Weights of a small GPT-style language model, trained from scratch on English Wikipedia.
Architecture: LayerNorm before each block, learned positions, biases.
MLP neurons of a small language model. Each row is named by its layer, matrix (up: input weights) and neuron, and shows model dimensions 64-127. Each number is 200 + 30 x the weight over its row's rms, rounded and kept within 0 to 999.
After each neuron's rows, "fires after" lists the tokens most often just before its 100 highest values on Wikipedia text that the model never trained on; "fires in" lists the words (lower case) most often at its 100 highest values on Wikipedia text that the model never trained on.

L11.up472,199,206,210,232,155,200,217,185,262,212,178,197,251,181,184,166,234,216,158,218,166,178,187,162,229,190,199,105,242,168,220,178,231,244,185,153,174,191,168,248,183,221,182,216,197,211,137,210,176,189,158,113,232,223,261,212,199,223,223,185,214,218,186,197
fires after: "0", "2", "9", "1", "7", "8"
fires in: "2020", "2010", "2000", "1990", "1970", "1980"

L10.up379,230,204,230,208,184,251,163,202,173,137,218,177,225,158,233,250,186,168,171,190,227,188,207,184,179,210,206,253,208,160,207,164,208,239,208,210,204,220,154,217,213,216,142,262,217,247,169,214,161,136,210,197,222,194,228,199,174,203,228,225,217,212,177,208
fires after: " was", " is", " ("
fires in: "a"

L7.up223,176,197,209,176,145,216,207,217,158,202,217,219,227,213,199,223,244,223,206,247,181,207,182,201,192,215,170,265,190,205,276,255,139,159,215,200,158,206,230,174,172,180,168,255,213,250,254,201,183,227,216,277,224,240,166,236,155,204,216,203,235,193,156,168
fires after: ",", " ("
fires in: "which", "who", "that", "whom"

L11.up404,204,198,216,157,203,236,259,217,199,181,283,196,288,166,239,186,180,187,218,196,148,173,206,175,221,197,170,191,212,197,253,232,167,220,170,201,204,187,208,196,180,177,206,185,189,230,193,178,200,230,176,210,233,174,159,249,207,264,225,188,173,197,169,153
fires after: ".", ",", " in", "'"
fires in: "these", "his", "their", "they", "and"

L6.up164,225,192,216,152,196,196,227,240,266,236,190,196,186,202,187,164,171,197,166,188,159,193,184,194,192,196,175,194,289,244,282,228,225,193,200,198,165,191,196,197,238,217,143,231,144,193,189,193,189,127,184,217,231,236,183,205,216,198,194,216,214,187,198,158
fires after: "\n", " ", "."
fires in: "on", "with", "after", "because", "during", "described"

L10.up594,203,200,185,267,202,225,242,283,204,165,181,252,202,186,262,170,165,194,214,193,195,192,193,210,202,169,199,188,187,203,243,262,187,205,189,164,199,166,190,177,202,169,205,194,178,185,192,175,216,204,193,186,217,207,192,251,207,237,230,208,235,200,184,190
fires after: ".", "\n", " and"
fires in: "on", "with", "from", "to", "of", "as"

L11.up499,191,225,208,191,212,170,278,168,227,191,202,203,210,200,165,224,213,213,204,214,188,218,186,219,212,167,206,215,184,189,251,282,139,195,223,163,196,204,250,186,205,199,201,244,206,234,186,187,190,172,188,205,231,202,250,167,197,193,233,152,246,212,167,188
fires after: " in", " In", " on", "di", " El", "In"
fires in: "the", "baldivis", "elvis"

L4.up428,184,202,204,180,190,171,229,182,221,187,126,193,187,209,173,173,170,191,198,173,194,152,163,230,157,197,229,228,184,219,233,193,212,228,182,201,233,220,116,230,97,241,273,197,207,149,231,167,205,162,224,192,151,189,167,167,231,196,190,145,225,221,213,174
fires after: ",", " in", " of"
fires in: "which"

L12.up325,228,162,221,208,195,216,213,210,198,199,214,207,209,187,220,175,202,217,217,190,144,233,222,170,237,197,241,201,202,215,216,237,209,209,195,196,197,157,187,183,232,190,193,192,171,259,217,203,219,198,147,286,246,224,151,198,193,206,204,165,223,117,149,165
fires after: ".", ",", "'", "\n"
fires in: "after", "with", "on", "took", "but", "at"

L7.up295,202,232,200,175,252,193,236,188,171,179,173,210,246,227,232,189,219,217,217,154,223,233,238,185,155,139,228,218,172,217,214,171,219,175,179,209,159,186,204,232,195,220,153,191,212,251,180,168,223,186,237,194,177,196,150,158,180,197,239,142,205,236,192,173
fires after: ",", " in", "),", " of"
fires in: "which"

L7.up679,202,196,237,231,157,192,164,249,195,193,209,199,193,210,259,223,232,225,184,184,196,223,271,190,203,240,158,222,253,181,208,172,140,184,210,156,233,242,232,201,210,206,179,215,193,157,172,163,216,121,189,242,188,225,219,188,131,205,221,176,214,184,153,213
fires after: ".", ",", "\n", " |", " where"
fires in: "she"

L11.up591,154,222,197,192,128,255,287,242,208,132,253,206,215,212,214,197,180,219,215,198,159,212,256,158,189,210,195,150,225,166,245,268,164,152,188,211,232,202,199,210,179,216,177,249,241,167,190,172,243,202,207,233,178,148,217,224,191,244,239,205,216,183,214,154
fires after: " is", " are", " was", ",", " were"
fires in: "also", "or", "not", "often"

L4.up648,177,207,193,147,196,177,230,190,224,203,175,188,183,200,183,264,118,202,209,174,225,122,216,212,176,204,255,214,150,234,181,206,195,175,185,196,250,163,150,163,233,255,225,170,207,211,203,170,178,222,216,133,157,221,198,199,202,200,244,229,211,209,203,207
fires after: ",", " in", " of", "),"
fires in: "which"

L12.up416,226,225,237,213,194,256,231,145,187,153,246,219,234,205,190,240,195,208,165,173,155,199,200,234,223,219,228,189,237,207,230,188,177,170,215,178,223,217,248,211,154,238,164,204,205,148,201,182,243,189,223,205,222,247,220,175,172,242,255,140,176,189,206,224
fires after: ".", " ", "\n", ","
fires in: "this", "it", "she", "chip", "its"

L12.up196,176,210,203,201,153,231,171,199,185,194,217,192,255,159,181,142,163,205,191,207,162,178,248,182,205,144,213,190,253,220,206,175,229,224,242,199,228,224,202,242,221,234,189,229,160,170,130,212,158,212,182,136,177,197,189,205,178,224,189,225,201,192,172,251
fires after: "0", "2"
fires in: "000", "2000", "2004", "2020", "2008"

L11.up25,192,204,198,180,162,262,251,239,159,172,224,221,213,200,190,199,186,238,203,215,146,192,167,175,259,180,176,189,210,196,173,220,205,166,187,203,163,189,195,193,219,138,165,212,152,177,187,222,215,180,203,217,178,168,194,234,181,235,235,200,199,161,220,112
fires after: "'", " \"", "’"
fires in: "s"

L7.up514,258,206,217,174,188,193,214,177,199,193,241,223,211,177,210,160,163,208,206,184,142,216,240,168,211,195,215,205,229,202,204,197,186,173,221,179,218,217,210,251,202,197,237,155,182,154,163,180,209,175,148,214,198,199,182,221,183,243,219,232,174,155,160,170
fires after: ".", ","
fires in: "they", "his", "this", "after", "were"

L2.up96,242,223,187,184,157,190,231,212,221,218,288,183,212,210,258,202,236,214,215,215,189,171,215,194,176,244,227,216,226,183,250,204,185,139,164,192,216,181,222,227,165,140,199,197,226,229,239,224,179,214,215,246,193,190,233,240,179,189,235,187,164,112,185,172
fires after: ",", "),", " of", " in"
fires in: "which"

L12.up487,177,156,210,210,196,205,201,170,182,150,239,211,197,162,262,199,176,228,208,198,144,158,223,179,276,245,228,157,182,235,178,211,185,186,234,191,150,234,234,214,206,181,177,220,215,184,220,185,203,143,148,235,159,188,155,222,159,280,172,197,189,182,155,182
fires after: "'", "."
fires in: "s"

L2.up101,245,228,202,183,275,199,203,186,207,210,219,222,260,236,192,243,215,180,207,198,199,226,197,249,191,233,237,191,211,148,210,214,168,267,160,259,196,207,252,262,178,216,171,177,201,242,224,203,201,181,180,252,190,190,246,196,219,204,203,207,173,171,172,183
fires after: ",", " in", "),"
fires in: "which", "and", "television", "british"

L2.up203,268,155,221,205,168,225,175,189,197,182,189,227,221,192,181,202,173,205,227,231,178,169,221,212,241,215,230,199,172,287,270,190,212,173,205,249,128,209,235,236,206,203,211,231,206,173,202,192,220,151,200,158,199,215,182,214,165,182,205,203,212,208,179,218
fires after: ".", "ed"
fires in: "in", "insurance"

L10.up96,197,207,195,121,183,250,215,216,172,171,184,195,203,181,164,221,174,208,222,185,198,166,221,110,271,203,227,176,236,249,249,236,207,243,177,200,203,218,147,204,210,183,200,241,160,200,130,189,191,193,222,204,191,198,259,228,165,221,254,228,226,198,205,188
fires after: ".", "\n", ")", "s", " This", ","
fires in: "is", "when", "as", "although"

L7.up249,210,212,214,235,197,245,235,295,132,166,230,258,272,203,206,215,240,215,215,160,223,234,226,167,283,193,213,151,254,179,213,191,154,206,196,172,236,178,175,187,197,176,243,193,158,202,185,233,231,202,200,212,213,230,261,218,167,220,241,213,185,187,206,188
fires after: ",", " |"
fires in: "and"

L11.up170,191,210,222,182,169,203,184,226,220,214,237,217,228,173,205,206,220,187,206,176,185,190,222,211,204,220,141,229,255,214,187,212,242,162,190,223,218,189,186,180,188,226,220,213,188,168,181,206,176,237,179,235,188,272,216,181,153,182,212,204,252,170,217,195
fires after: " and", " be", " has", " with", " are", " have"
fires in: "the", "also", "an", "been"